{"num_hidden_layers": 10, "num_attention_heads": 14, "head_dim": 64, "norm_eps": 1e-05, "bias": "all", "init_std_up": 0.0216, "lr_head": 0.00341}
MLP neurons of a small language model. Each row is named by its layer, matrix (gate and up: input weights) and neuron, and shows model dimensions 677-772. Each number is 128 + 24 x the weight over its row's rms, rounded and kept within 0 to 255. A neuron's up and down rows have the sign that makes its largest values positive.
A block is one neuron, or neurons of one layer that tend to fire together. After each block is what it responds to, as a language model described it from the Wikipedia text at the highest values.

L4.gate258 [126 101 116 117 152 154 119  88 173  98 150 120 158 158 116 137 174 146 162 158 114 139 128 103  99 137 141 133 122 151 145 141 114 156 151 142 145 135 137 138 131 133 136 147 135  94 122 137 133 137 176 159 136 126 138 121  81  90  89 121 121  94 161 156 136 149 164 139 128 122 148 166  79 116 147 115 127 140 110 136 147 132  99 131 111 135 160 122 117 167 152 111 138  78 134 107]
L4.up258 [138  92 102 115 120 136 152 122  93 103 187 106 129 147 132 128 167 135 149  90 161 119 161 134 118 105 162 123 128 101 141 142 121 148 149  96 110 134 117 112 124 136 117 148  62 154 120 142 131 141 147 113 100 127 169 173 130 136  89 140 133 126 176 122 146  82  81 177 144 158 120 162 150 142 109 150 112 133 162 164 139 133 168 155  96 120 110 142 141  50 136 144 112 147 123 131]
L4.gate385 [ 86 156 116 139 114 155 131 158 172 146  90 139 118 136 123 141 112 118 117  90 144 121  93 123 111 146 158 108 156 124 125  96 161 177 155 112 163 132  81 179 133 114 133 113 130 139 134  84 100 119 158  80 115 135 135 172 107 126 153 118 141 128  73 142 125 103 101 112 108 191 140 102 129 141 106 132 145 109 119 106 114 162 158 132 114 100 112 142 158 137 134 119  86  86 120 146]
L4.up385 [134 128 137  89  84  73  92 155  87 108 111 102 127 122 147 115 136 146 133  80 124 118 132 152  74 137 124 156 126  92 143 113 174 155 126  76 132 130 120 151 173  79 178 125 151 124 123  65 128  99 133 130 110 115 112 104 144 134 121 177 151 129  71 134 127 139 107 101  97 159 116 143 119 118 126 147 162 115 156 141  96  80 146 137 147 108 145 123 117 127 105 124 102 147 102 161]
L4.gate667 [147 106  90 123 186 108 146  82 139 134 135 164 151 105 106 145 162 147 151 148  99 111 147 141 129 146 162 105 122 132 126 115 166 157 174  97 135 136 152 139 142  92 140 100 112 154 166 134 139 135 120 139 127  87 152 133 118 112 107 143 106 124 129 125 122 142 117 102 133 149 107  88 157 178 139 158 131 134 123 144 131 117 127 122  77 129  60 173 100 137 127 108  78 122 133 144]
L4.up667 [155 110 106 117 144 118 158 171 159 109 100 122 152 112 133 137 148 112 116 129 113 126 175 137 115 124 104  97 145 118 157 148 110 135 118  98 170 154 102  98 139 101 146 145 106 153 126 148 130 147 148 162 127 106 104 146 144 134 126 160 131 129 129 106 121 125 135 191 112 157 122  95 134 149 146 140  80 115 116 126 139  95 152 148  82 138 159 149 106 121 138 140 125 119 150 113]
L4.gate784 [114  91 136 150  79 110  90 141 148 151 147 126 110  91 144 125 138 179 113 130 156 140 190 116  96 122 101 130 144  96 143 119 133 119 118 114 133  90  80 144  77 136 125 127 101 147 148 135 156 140 118 148 187 114  96 127 129 129 163 132 116  99 146 105  68 127 149 137 130 128 108 164 120  66 152 154 124 130 135 129 140 181 162 199 146 149 123 127 130 125  39 134 109 132 127 123]
L4.up784 [127 134 178  94  85 107 136 155 127 145 120 117 176 101 123 125 120 154 120 165 127 127 120 126 125 193 130  88 109  72 136 147 105 133 147 132 130 144  98 186 100 202 157  89 131  96  73 123 154 147 112 157 109 155 154 121 180 118 136 112 114 140 160 141 121 103 122 161 103  93 174  85 122 132 136 135 125  96 102 181 118  92 151 130 158 155 166 120 129 142 142 131 134  89 107 108]
L4.gate993 [137  98 104 131 118 139 123 133 132 155 109 136  88 167  99 141  90 134 142 128 128 109 156 109 166 113 115 160 114 130 122 119  65 127 132 133 133 104 101 147 145 118 122 112 134 146  70 138 168 147 168  87 169 112 133 148 117 112 142 157 149 139  91 144 123 110 126  91 121 149 153 127 118  99 143  52 143 164 128 165 130 129 107 168 136 131 125 133 164  90 174 110 200  87  96 128]
L4.up993 [ 77 124 114 128 145 122 136  89 119 118 142 111 173 133 123 126 168 129 159 127 126 104 154 111 112 119 134 119 115 113 147 137 100 153  84 146 141 106 134 109 116 180 154 136 119 109 103  98 100 124 129 111 158  99 104 110 143 128 132 130 136 113 153 132  94 140 127 146 146 125 119 110 152 127  62 164 109 137  76 141 143 157 142 131 105 138 128 123 106 137 114 112 134 154 120 142]
L4.gate1929 [177 120 166 109 141  79  77  87 148 138 146 114  83 110 140 163 135 111 149 145 156 131 113 109  99 130 113 127 134 143 143 117 170 137 146 118 148 123 139 140 161 155 164 103 126 120 123 146 129 114 182 108 107 175  86 134 120 164 126 146 159 108  94 127 145  99 114  98 193 158 149 142 150 122  97 134 133 143 139 135  89 103 113 129 110 127 134 188 122 136 116  81 117 140 123 100]
L4.up1929 [132 128  73 163 122 141 117 121 139 153 134 129 129  78 127 106 112 105 137 135 147 140 147  83 108 153 112 125 134 103  59 138 147 140 124 110 133  76  99  95  64 144 126 137 147 113 114 139 165 156 126 106 148 107 126 163 123 101 137  84  97  86 139 103 166 126 144 148  91 154 139 146 106 173 152 162 128 134 145 153 129 139 116 131 133 123 115 118 122 136 132 100 144 143 109 124]
L4.gate2075 [130 150 136 107 162  91 155 109 115 180 131  79  78 115 104 124 168 119 148 132 134 147 137 113 117 131 129 151 141 115  56 167 108 147 100 107 158 124 126 117 107  93 122  92 152 119 111 149 106 111 145 135 153  99 136 124 169 129 121 159 136 121 105 128 146 131 149 165 149 116 128 108 141  89 160 119 154 162 144 142 113 136 126 133 148 115 108 140 131 131 155 130 156 159 135 121]
L4.up2075 [105 143 141 115 145 120 113 117 116 127 142  87 104 181 145 129 150 134 152 129 137 163 151 114  70 162 109 139 174 144 124 101 147 137 124 116  98 122 130 151  80 143 113 137  78 147 154 106 156 141 131  96 120 135 130 148 126  92 176 170 137 110 149 152 130 124 147  89 132 155  62 126 173 137  89 116 104 139 142 178 162 121 123 142  65  65 162 142 144 126 149 133 134  93 140 159]
L4.gate2482 [115 131 131 144 128 159 131 150 134 142 134 158 132 133 120 107 176 148 118 101 130 144  69 121 120 154 141 131 160 104 166 142 144 110 137 123 161 139 141 125 149  95 144 141 129 119  90 114 122 147 168 150  74 146 123 118 165 154  90 117  94 141 126 129 110 148 127 159  86 132 157 137 138 133 139 173  97 111 133 127 155 113  99 144 150 135 132  85 140 191 180 142 125 113 110 119]
L4.up2482 [110 148 111 149 175 131 120 141  71 110 124 118 161 169 128 141 136 118 140 144 181 160 132  87 111 115 133 135 167 105 134 134 154 134 164 142 144 129 113 140 117 138  58 105 102 171  82 125 132 190 151 108 151 123 159 133 140 106 149 176 180  92  80 129 104 151 120 126 128  90 140 132 124 125 133 161 108 152 124 115  86 128 133 129  79  73 128  95 125 157 110 157 103 134 130 110]
Description: Mid-word name fragments

L6.gate1608 [102 103 111 122  95  97 149 126 133 130 109 114  66 117 107 100 120  71 170 136 134 119 130 125 138  85 149 169 108 111 159 156 151 133 154 155 120 147 134 141 121 154 109 127 123 130  95 115 137 167 126 115 145 149 122 107 174 128 140 112 132 122 124  93 105 110 127 134 136 149 162 126 130 139 124  95 144 154 121 123 119 116 105 124 121 116 125 151 134  85 121 133 122 153 126 119]
L6.up1608 [157 148  94 107 138 156 140 122 140 156 139 162 120 149 147 107 135 110 130 174 142 150 150 133 111 125 137 140 139 154 131 100 115 150 129 113 129 128 170 138 132 146 105 142 134 137 189 120 104 123  92 113 130 119 172  97 121 131 120 125 136 142 192 151  99 147 171  96 129  61 121 122 130  90 176 134 124  82 128 170 117 106 135 148 121 150 128 113 117 102 123 106 127 126 131 138]
Description: List/table start newlines

L4.gate202 [118 128 123 143 185 120 110 123 124 143 136 128 130 132 153  90 156 158 138 131 128 144 113 138 155 109 120 146 163 157 121 143 138 122 141 128 127 112 122 127 181 126 100 159  85 166 120 116 118 145 107 152 113 140  88  85 146 127 125 129 163 138 133 150 123  73 156 107 124 149 113 137 144 122  99  83 124  90 142 110  87 129 147 111 133 154  93 125 115 149 119 181 132 156  96 111]
L4.up202 [124 168 133 103 123  83 132  84 110 146 144 161  94 134 122 161 112 128 111 128 116 126 137 115 127 165 107 111  99 102 139 138 140 142 103 110 134 141 167 157 129 168  92  86 139 123 109 144 139  77  99 120  98 156 131 148 103 116 130  82 157 157  87  54 139 116 103  99 193  96 123 177 172 150 109 148 120 135 121 136 138 113 108  87 144 208 134 137 115 127 154 124 144 133 105 139]
L4.gate474 [128 129 136 122 112  93 104 138 165 111 141 135 145 126 129 110 136 130 122 110 124 137  90 122 198 166 104  92 140 112  97 127 139 129 122 149 170 143 101 133 138 163 114 112 119 140 172  85 103 118 130 150 139 143 150 146 105 121 129  58 139 125 132 134 143 149 114 141  78 130 131 145 176 193 129 133 134 113 127 133 136 103 153 178 131 110 138 124 118 110 128 126 128 133 106 143]
L4.up474 [141 129 140 111 105 129 162 136 138 106 137 120 114 146 148 128 140 121 100 141 123 140 115 122 155 132 142  89 163 108 119 121 108 162  99 122 151 112 127 170  71 142 139  98 137 116 158 104 103 114 105  81 126 107 109 147 121 139 142 112 111 145 121 115  88 115 116  83 129 148 150 143 132 124 166 124 111 129 153 113 130 174 101  88 116 131 119 113 176  77 137 139 111 108 173 110]
L4.gate1094 [116 120 132 129 116 131 115 155 174 182 149  75 141 133  96 108  93 150 118 165 114 128 133 123 142  91 140 120 135 129 113 133 117 124 125 163  97 104 139 186  91 130 141 135 115 164 143 129  95 135  81 135 177 115 152 142 108 163 159 146 133 116  92 132  82 137 185 150 111 134 102 112 142 183 140 136 157 116 126 116 123  92 157 167 131  99 125 164 117 152 112 116 135 131 118 110]
L4.up1094 [110 112 156 114 149 126  98  96 140 163 122 104 124  93 106  74 110  95 159  98  85 115 154 122 143 102  72  81 120 132  71 146 123 122  92 105 135 140 133 109 125  88 144 104 147 113 117 166 104 139 119 130 138 143 116 120  75  99 146 133 151 103 118 140 131 130 177 166  96 104 117 109 120 165  93 123 123 114 105 125 108 118 130 114 154 104 157 113 114 145  66 131 141 153 102 130]
L4.gate1347 [116 159 152 120 100 123 125 129 132 154  90 123 155 111  56  98 109 157 127 167 143 106 154 108  90 128 125 131 149 138 109  93 119 108 152  96 159 117 148 149 197 138 130 110 134 104 173 157 132 117 162 144 127 148 130 135 166 133 119 147 126 137 132 131 112 116  92 145 113 156 126 130 131 117 112 149 103  93 122 134 112 138  91 120 140 192 146 110 118 153  71  99 138 137 130 148]
L4.up1347 [ 96 118 103 159  97 119  97 148 133 118 146 113 103 130 126 106 140  92 145 105 120 137  78 163 130 129 139 124 170 132 126 135 128 109 141  82 140 134 115 144 120 151 174  94 116 140 135 132 109 151 127 147 122  89 173 146 116 171 135 122 204  98  71 106 120  68 129 116 134 134 160  92 111 109 139 150 110 146 120 129 158 159 138 121 111 123 135 130 126 100 108 145  75 174  89 107]
L4.gate1463 [113 128 139 161 129 151  82 129 144 115 166 147 140 141 150 118 109 128 136 131 200 118 143 126 183 119 117  86 138 119 140  92 156 102 106 121 125 131 140 103 153 144 159 100 133 141 119 180 129 140  87 101 130 152 144 127  90  87 155 150 139 110 150 132  97 121 131 138  80 128 182 103 126 151 143  90 156 113 136 117 137  99 136 139 135 100 127 154 104 108 111 131 145 123 147 114]
L4.up1463 [157 145 153 125 103 118 124 148 124 135 172 161 115 124 121 128 116 137 131  92  59 162 145 148  90  64 106 139 151  95 116 107  89 153 144 129 153 127 180 132 119 165 114 119 150 124 128 159 121 147  97 131 147 120  94 129 179 150 129 117 147 136 110 153 169 154  99 164  98 135 135 125 115 131 155 145 123 107 121 118  86 135 162 100  83 128 146 113 112 143 116  93 128 110 149 157]
L4.gate1681 [135 133 152 119 137 116 132 119 171 164 142 108 112 113 160  93 120 145  89  82 165  79 148 153  96 170 138  87 114 123 106 139 110 140 102 131 137 107 151 156 101 116 131 120 191 146 120 120 153 108 135 131 177 131 144 124 135 108 148 130 139  75 159  84 104 107  63 172 110 136 147 131  91 167 148 114 154 123 140 144 142 139 115 144 122 118 135 102 143 117 177 139 123 139 149 130]
L4.up1681 [149 151 125 123 125 121 144 177 117 139 113 121 125  90 124  92 132  75 113 140 102 132 136 101 117 134 158 127 124 112  96 140 126 110 151 114 160 140 113 122 165 105 172 115 139 135 115 110 105 131 134 102 132 123  85 165 100  87 114 124 141 145  95 124 112 126 136 162 166 110 124 131 121 109 108 133 118 134 129 140 121 116 186  86 127 134 111 119 147 136 166 158 138 133 167 180]
L4.gate2376 [155 100 157 135 107  91  88 125 135 124 113 124 127 162 130  64  80 108 114 135  91 106 142 125 152 108 147 134 170 138 100 137  73 132 143 182 132 100 143 146  96 121  88 129 109 152 129 129  70 121 100 141  95 128 156 116 128 133 158  79 128  89 142 145 143 130 146 109 163 106 120 121 122 188 133  91 145 145 190  97 132 126 118 160 108 120 125 102 158 114 140 123 102 103 109 111]
L4.up2376 [127 136 135 169 154 102 142 137 107  99 128 174  81 132 188 111  93 118 131 148 166 140 124 122 148  87 122 115 108 130 130 114 133 151 125  85 133 142 152 143 127 131  89  76 140 185 138 100 134 108 126 109 116  96 159 109 110  94 179 126 110 111 151 168 118 109 125 128 114 160  77 136  92 106 145 168 115  85 158 149 132 144  98 148 116 130 150  97 140 126 127 133 128 164 131 174]
L4.gate2581 [107 124 127  95 127 111 144 134 122 129 133 131 107 110  79 116 129 158 140 177 153 102 126 112 154 108 143 143 146 132 120 129 166  69  88 172 119 174 116 156 120 160 148 151 127 146 159 140 124 127 109 176  78 118 130 101 125 133 102 166 127 133 132 105 158 126 147 166 144 119 102 184 148 124  87 118 137  76 157 121 132 127 132 142  94 139  67 141 151 157 108 138 111 109 142 152]
L4.up2581 [119 108 176 150 100  71 145 167 133 153 105 149 125  88 145 118 123 126 134 111 163 113 148 113 129 125  93 115 103 151 140 138 161 147 109  93 120 148 125 112 159 128 136 117 118 183 149 118 156 120 102  99 116 173 111  99 147 141 146  81 108  83 133 150 123 175 115 158  67 140 112 151 159 160 128 143 105  87 165 119 119 168 132 120 167 105 113  88 149 131 194 156 138 121 105 100]
Description: Paragraph-break second newline

L3.gate399 [166 136 126  94 156 131  93 102 153  87 170  96 109 151  99  98 146  92 117 136 135  68 108 121 135 132 137 118 122 128 119  95 121 164 127 128 134 119 111 140 123 110  98 148 140 141 141  81 123 112  91 155 140  96  95  83 145 148  93 121 130 104  85  65  79 165  97 105 127 161 120 110 110 150 107  89 156 123 150 116 134 136 128 131 133 129 155  91 162 110 110 119 162 115 153  80]
L3.up399 [173 124 113  95  94  86 140 123 120 128 146 134 105 138  88 143 126 143 123  90 127  99  96 165 160 141 168 164 133 132 142 131 147  90  82 139 109 128 135 137 129 125  90 159 159 118 105 131 120 142 120 110 123 142  64 167 145 147 133  93 144  81 130 121 138 153 165 128 111 130 100  92 111 137  95 131 101 140  84 135  94 132  86 118  61  82 143 121 152 111 142 101 146 108 104 116]
L3.gate1408 [146 138 127 114 121 101  91 126 140 116 103 183 139 106  80 142 127 107  93 144 155 104 150 133 176 104 134 116 155 129 120 175 139 132 137 133  71 153 117 159 108 138 101  93 141 146 134 160 121 158 136 148 152 148 145 160 106 144 143 181 171 108  95 184 108 137 107 134  90 112 135 121 109 173 114 144 144 121 157  84 132 143 118 120 134 135 108 144 120 112 120 100 115 104 142 102]
L3.up1408 [134 128 134 148 127 111 160 165 155 110 148 149  84 108 134 118 134 147  73 150 122  88 122 122 113  98  65 121 144 164 139 131 121 138 140 153 138 121 120 168 179 127  81 120 137 125 138 152 153 125 140 128 150 110 147 159 106  91 123 174 171 171 136 115 110 128 146 170  95 117 130 143 118 139 139 150 130 146 149 150 124 161 122 177 138 134 124 138 121 150 135 145 148 102 152 116]
L3.gate1969 [131  87  99 154 134 112 142 113 124 108 147 106  69 127 126 137  97 106 101 137 117 118 133 104 115 143 141 169  87 144 190 117 135 153 124 184 127 127 149 130 112 142  90  72 183  89 108 135 132 175 122 143 109 140 122 145 101 130 172 157 150  93 147 117 100 116 123 163  96 118 113 111  97 121  70 127 119 171 154 129 148 180  91 139 129 173 134 136 125 118 139 115 130  96 125 119]
L3.up1969 [165  83 126 111  91 123 130 128 136 115  95 117  81 126 125 123  99 123 100 113  96 126 145 186 151 153 165 132  93 129 134 121 139 122 160 162 117 111 123 121 148  85  82 147 131  41 120 151 128 134 155 124 128 112 129 146  60 146 141 149 131 100 104 119  93 133 164 150 101 112 135 155  82 108  97 129 129 160 115  86  96 130 129 159  93 137 125 164 125 116 142 140 106  85 117 110]
L3.gate2009 [149 103 114 108 104 113 127 138 131 129 153 148 148 124 146  99 118 140 128 133 106 151 138 122 108  85 132 124 145  84 131 115 156 123 111  70  93 122 106 158 139 140 140 153 141 160 156 131 163  90 148 127 130 122 141 126 131 106 136 105 164 108 136 133 112 144 121  92 157 147  92 132 136 156 128 124 143 146  86 144 142 106 133 129 115 133 149  73 156 109 104 144 126 107 152 116]
L3.up2009 [123 106 141 134 167 119 117 128 133 117 150 165 128 132 121 127 128 156 149 144 145 127 114 131 161 161  90 156 123 114 123 110  96 137 123 151  69 137 159  76 130 115 103 162 128 106 141 143 138 148  89 119 141 131 113 146 127 137 106 148 122 149  83 144 125 138 180 147 118 170 113 139 145 118 124 102 152 100 100 118 120  91 130 121 146  62 112 135  97 134 132 100 139 143 146 118]
L3.gate2210 [104 144 146 107 131 105 136 117 179 161 135 126 101  76  79 132 109 111 132 134 117  83 112 121 121 133 113 144 105 105 117 148 114 116 136 176 129  87 135 131 125 102 120 166 194  80 113 131 123 102 118 174 118 149 121 138 108 145 125 145 144 162 144 171 123 158 146 121 163 158 146 137 170 148 131 159 153  75 151 111  88 153 155 171 151 132 131 152 115 132 128 134 146 106 124 113]
L3.up2210 [147 154 165 105  76 135 134  87 116 128 179 112 115 129 126 138 107 160 128 153 126 119 133 137 152 101 131  87 130  97 159 127 107 122 115 145 102 129 143 150 148 108 120 109 114 144 147 155 123 163 141 126 105 171 108 143 153  97 147 105 136 132 124 135  94 129 104 123 115 122 108 100 109 110 101  90 166  81 143  78 141 143 112 127 127 158 108  99 166 132 147 131 117 149 121  93]
L3.gate2421 [186 126 118 114 148 113 140 132 122 149 178 116 141  77 153 137 106 148 123 119 101 139 133 123 158  99 160 136 151 152 119 174 121 139  93  69 134 156 138 117  80 128 151 145 128 128 134 112 147 132 121 123 120 129 152 106 156  84 173 130 156 140  98 148 120 122 137 126 137  84  99 116  88  84 115 119 110 122 156 120 109 157 125 176 129 132 123 105 133 139 137 129 172  66 120 108]
L3.up2421 [125  67 102  91 135 134 132 104 131 110 142 161 140 160 139  78 124 137 107  94 154 117 130 131 116  94 155 147 126 152 113 168 141 116 151 124  99 165 107 127 136 133 138 117 128 131 124  79 106 134 165  97 155 102 133 148 129 134 146 139 109 124 150 135  97 137  82  77 124 113 148 162  94 120 122 111 119  95 144  92 103 108 106 150 166 130 113 158 122 147 172  78 151 136 146 104]
L3.gate2454 [146  82 116 126 147 124 108 118 162  87 154 143 150 136  87 132 101 129  86 128 131 128 150  96  96  93 147 110 167 128 172 132  82 148 135 150 135 162 120 126 118 134  97 150 172 125  86 154 106 128 148 119 135 138 159  93 132 119 130  97 126 134 126 131 164 123 126 103 127 112 154 144 146 138 131 113 151 119 113 151 122 133 139 149  99  79 132 125 100 116 143 168 102 168 109 140]
L3.up2454 [126 188 168  92 113 126 129 201 163 120 108 103 141 113 124 151 123 120 133  85 144 162 149 158 151 126 129 125 128 157 122 102 113 153 167 110 128 134 120 125 136 130 146 116  99 121  46 100 155 132 110 104 138 109 152 143 140 129 111 132 135 104 116 110  98 141 150 133 112 192 138 143 112 169 127 114 126  98 135 151  87 146 110 144 156 115 137 149 160 118 109 106 150  83 130 130]
L3.gate2484 [189 168 143 119 111 100 114 126 175 119 115 127 124 140  96 139 129  96  39 125 123  96 116 131 143 137 107 141 119 122 100 132 101 129  97 163 143 114 139 133 122 100 119 115 151 138 132 125 136 136 121  91 162 108 148 141 116 163 141 136 115 117 176  99 110 118 144 167  86 131 125 117 135 146 126 144 156 105 105 103  71 142 146 148 113 141 173 141 109  78 121 123 112 102 104 104]
L3.up2484 [111 138 127 135 156 131  97 159 121 117  98 129  72 146 107  85 107 123 133 116 120 134 160 141 121 131 127 136 107 124 121 167  91 107 123 160 136 108 127 114 101  99 118 124 121 118 126 132 168 136 121  96 148 149 133 151 124 156 183 186 143  54 121 124 112 103 103 150  94 106 140 117 173 125 121 125 128 137 173  97 127 155  78 132  92 150 107 148 149 152 147  88 101 127 134 123]
Description: Section-start newlines and table pipes

L3.gate400 [ 95 190 123 133 149 164 128 152 186 129 136 128 113 132  99 114 125 121 182 157  91 104  99 135 130 151  92 128 123 158 152 112 160 141 134 145 117 126 136 104 108  62 123 123 120 114 104 109  56 115 112 113 162 144 166 191 112 158  87 139 107 137 100 139 152 135 144 162 128 162 140 148 146 133 134 149 125  99 123 135 104 162 165 146 135 135 117 121 105 133 112 166  97 108 124  85]
L3.up400 [ 89 157  90 143 101 126 107 114 141 131 110 141 128 119  97 125 127 138 169 121 122 117 135 157 141 168 121 150 102 145 158 128 104 103 118 132 128 122 128  99  78 146  75 116 148 123 173 173 103 122 135 154 124 120 102 159 149 134 147  62 135  90 107 156 156 131 165 129 152 137 107 148 132 135 141 128  91 129  77 156 147  68 154 123 171 164 126 157 135 105 122 145 162 169 121  86]
L3.gate512 [ 96  82 111 145  98 138 122  91 119 137 126 124 132 105 138 111 121 144 106 106 114 126 117 132 109 115 140 105 144 165 117  98 154 135 134  87 176 116  86 156 102 132 138 106 143 116 109 111 125 147 134 124 124 128 174  56 107 132  80 123 112 163 113 103 173 142 123 142 121 114 160 187 128 130 110 101 111 161 138 102 134 122 127 126 155  72 173 122 147 131 111 131 141 150 117 108]
L3.up512 [159 116 133 168 121 170 129 100 123 152 131 110 116 133  91 138 130 124 111 108  89 150 121 159  93 134 143 156 108  77  98 147 121 180 141  98 112 110  90 128 116 141 115 182 124 137 130 140 147 152 125 138 152 130  97 161  96 159 129 153 125 179 128 151 112 128 132 119 110 150 153 131 157 128 122 119 134 162 115 104 140  97  98 162 157 106 209 140 127 112 115 144  77 158 136 160]
L3.gate1068 [122 132 140 138 113 109 176 154 176 128  80 110 130 120 145 143 156 137 142 142 130 132  75 114 124 214 130 147  99 162  96 147 160  90 138 145 127 191 135 134 149 137 152 129 147 133 135 107 153 131 157 127 143 106 129 115 124 141 139 136 119 136 125 149 142 139 105 121 143 130 141 133 118 148 129 129 160 152 132 108 131 139 101 104 125 142 156 125 149 172  93 112 128 132 140 133]
L3.up1068 [ 81  91 160 142 144  77 149 147  99 161 144 138 117 131 118 140 114 153 153 122 147 118 117 129 148 136 176 161 121 132 122 132 137  99  73 100 152 166 138 158 134 122  99 164 164 143 118  90 115 132 106 123 141 122 127 180 174 126 107 136 102 109 157 174  87 131 119 123 154  83 109 124  86 104 136 158 121 123 120 100 127 155 123 116 162  91 123 103 150 111 117  99 101 172 117 127]
L3.gate1082 [ 99 130 119  95 122 114 102 125 138 106 141 126 137 118 126 152  77 120 118 129 102 134 133 138 122 111 147 134 123 116 170 146 137 132 109 120  90 112 100 142 123 120 134  78 105 108 144 119 144 141 122 154 121 104 138 121 106  94 123  88 113  82 142 117 123 167 155  91  92 125 108 171 133 137 149 100 110 141 143 142  97 104 125 154  88 113 117 126  93 112 120 108  95  89 122 177]
L3.up1082 [124 118 142 104 142 141 124 103 116 132 133 154 124 139 123 117 137 113 132 110 170 135 102 139 125 157  93 104 133 126  64 169 107 136 157 115 131 113 118 135 109 155 126 125 123 115 141 164 126 150 135 105  90  98 123 124 166 114  97 112  91 132 157 122 139 150 150  79  97 103 140 124 128 114 116 140 110 115 126 124 102 150 180 178 143  87 121 146 111 120 124 136  88 147 100 117]
L3.gate1646 [130 127  68 115 153 154 141 130 140 115 137 145 111 110 135  80  99 126 120 116 111 127  86  76  90 130 112 127 144 123 146 124 110 131 130 155 100 129 115 168 148 150 100 124 181 107 165 120 144 112 111 149 143 123 140 142 107 159 116 135 142 121 172 111 133 122 186 113 135 117 134 128 144 113  93 153 109 144 139 129 149 139 155 118  82 186 123 150 133 130 154 116 177 123 137 142]
L3.up1646 [158 125 136 109 139 140  79 144 121  92 105 137 188 126 123 129 116 122 156 124 152 121 118 138 118 133 143 153 100 151 113 144 116 111  82 124 126 123  97 112 109 153 130 121 100 148 143 134 124 167 168 118 137 128  98 135 134  93  95 134 121 130 172 154 107 149  67 127 124 158 133 121 113 145 101  96 165 106 118  98 161 148 134 148 111 146 124 191 158 113 135 127 102 151 128 106]
L3.gate2081 [114 158 112 121 119 135  93 109 129  97  85 130 130 154 130 135 175 148 166  96 134 108 153 112 144 112 177 122 135 136 148 125 133 164 113 122 121 140 138 122 146 132 162 154  88 110 104 120 130  93 135 120 148 177 135 124 117 102 102 108 156  77 123 115  53 139 145 130 118 129 144 100 139 143 152 131 119 142  88  80  83 141 166 157 125 142 106 128 136 160 125 163  94  99 142 102]
L3.up2081 [160 107 140 105 110 123 102 167 117 137 162 120 124 101 145 129 154  68 126 153 121 106 167 156 149 152 125 128 139 122 114 139 135 121 154 146 103 136 130 110 131  92 115 154  84  99 107 120 131 129 133 155  79 104 132 142 121  84 135 126 120 136  84 142 135 133 143  94 125 182 155 163 128 133 123 163 133 136 135 132 102 149  98 148 123 121 122 138 103  99 159 112 105  91 187 153]
L3.gate2222 [126 148 117 124 154 133 119 144 131 131 127 107 135  99 113 123 161 140 164 125 111 146 110 148 144 169 180 125 128 119 142 105 154  99 138 116 133 149 125 129 105 141 137 127 141  99 142 126 110 101 168 136 180 120 159 132  86 139 116 111 140 158 114 161 159 144 182 133  77 124 169 126 114 104 114 135 115 149 136 121  92 121 147 118 109  76 139 152 127 126 108  92  70 195 131 158]
L3.up2222 [116 124  37 110 119 126 131 145 134 138  89 108 125 139 125 154 205  94  79 120 105 105 162 136 195 105 107  97 142 137 135 100 131 102 149 118 159 117 185 103 115 117 156 162 142  82 178 112 180 121 118 128 167  88 167 157 106 143 140 155 151 130 116  79 118 152 124 115 118 110 119 119 115 122 125 142 158 147 132 161 152 164 167 139 103 134 148 141 112 159 179 126 129 140 119 138]
L3.gate2389 [139 105  89  97 126 151 146 110 128 150 123  91 146 117 135 101 151 153  88  83 120 105 130 138 130 133 154 131 126 133 107 115 152 134 129 140  85 160 152 162 139 145 115 151 127 118 107 167 120 129 154 132 125 144 159 163 149  96 143 109 140 154 138 122 112 144 122 147 152 121 109 115 133 136 103 172 133 147 107 146 155 127 149  87 126 108 115 123 152  94 129 139 134 100 102  95]
L3.up2389 [123  98 121 129 132 155 145 145 150 111  78 134 111 109 130 113 109 124 147 135 144 119 161 150 119 140 114 155 132 112 156 129  81 108 151 152 173 167 189  94 136 146 114 106 145 109 134 117  85 197 101 120 145  94 140 147 117 118 128 136 146 132 152 114  89 151 133 138 120 120 118 156 157 108 134 104 117 121 130 156 119 109  97  98 115 146 155 108  86 139 135 164 136 137 163 126]
Description: Mid-word fragment tokens

L6.gate2674 [137 112  67 105 109 123 108 126 166 165 103 101 113 127 126 132 112 123 112 123 131 122  69 131 112 132 131  98 158 149 140 183 112 129 126 102 156 165 126 103 137 112 128 104  87 115 116 136 129 112  98 120 194 119 116 143 100 121 194 148  99 140 103 104  96 117 139 148 126  99  97 120 124 123 173 134 152 129 125 120 106 152 150 167 167 153 136 175 114 153 157 119  95 136 102 128]
L6.up2674 [126 114 118 128 130 122 105 100 170 108 173 149 146 149 125 133 116  95 106 161 117 135  87 113 119 149 129 134 106 125 129 134 107 118 118 103 182 113 159 141 137 171 136 121 124 149  94 111 152 146 141 154 145 131 122 140 120 173 130 150 130 120 115 102 131 108 119 139 125 133 103 136 140 138 147 130 108 109 131 179 143 131 126 122 122 169  83 199 158 140 141 126 101 139 100  77]
Description: No. in track tables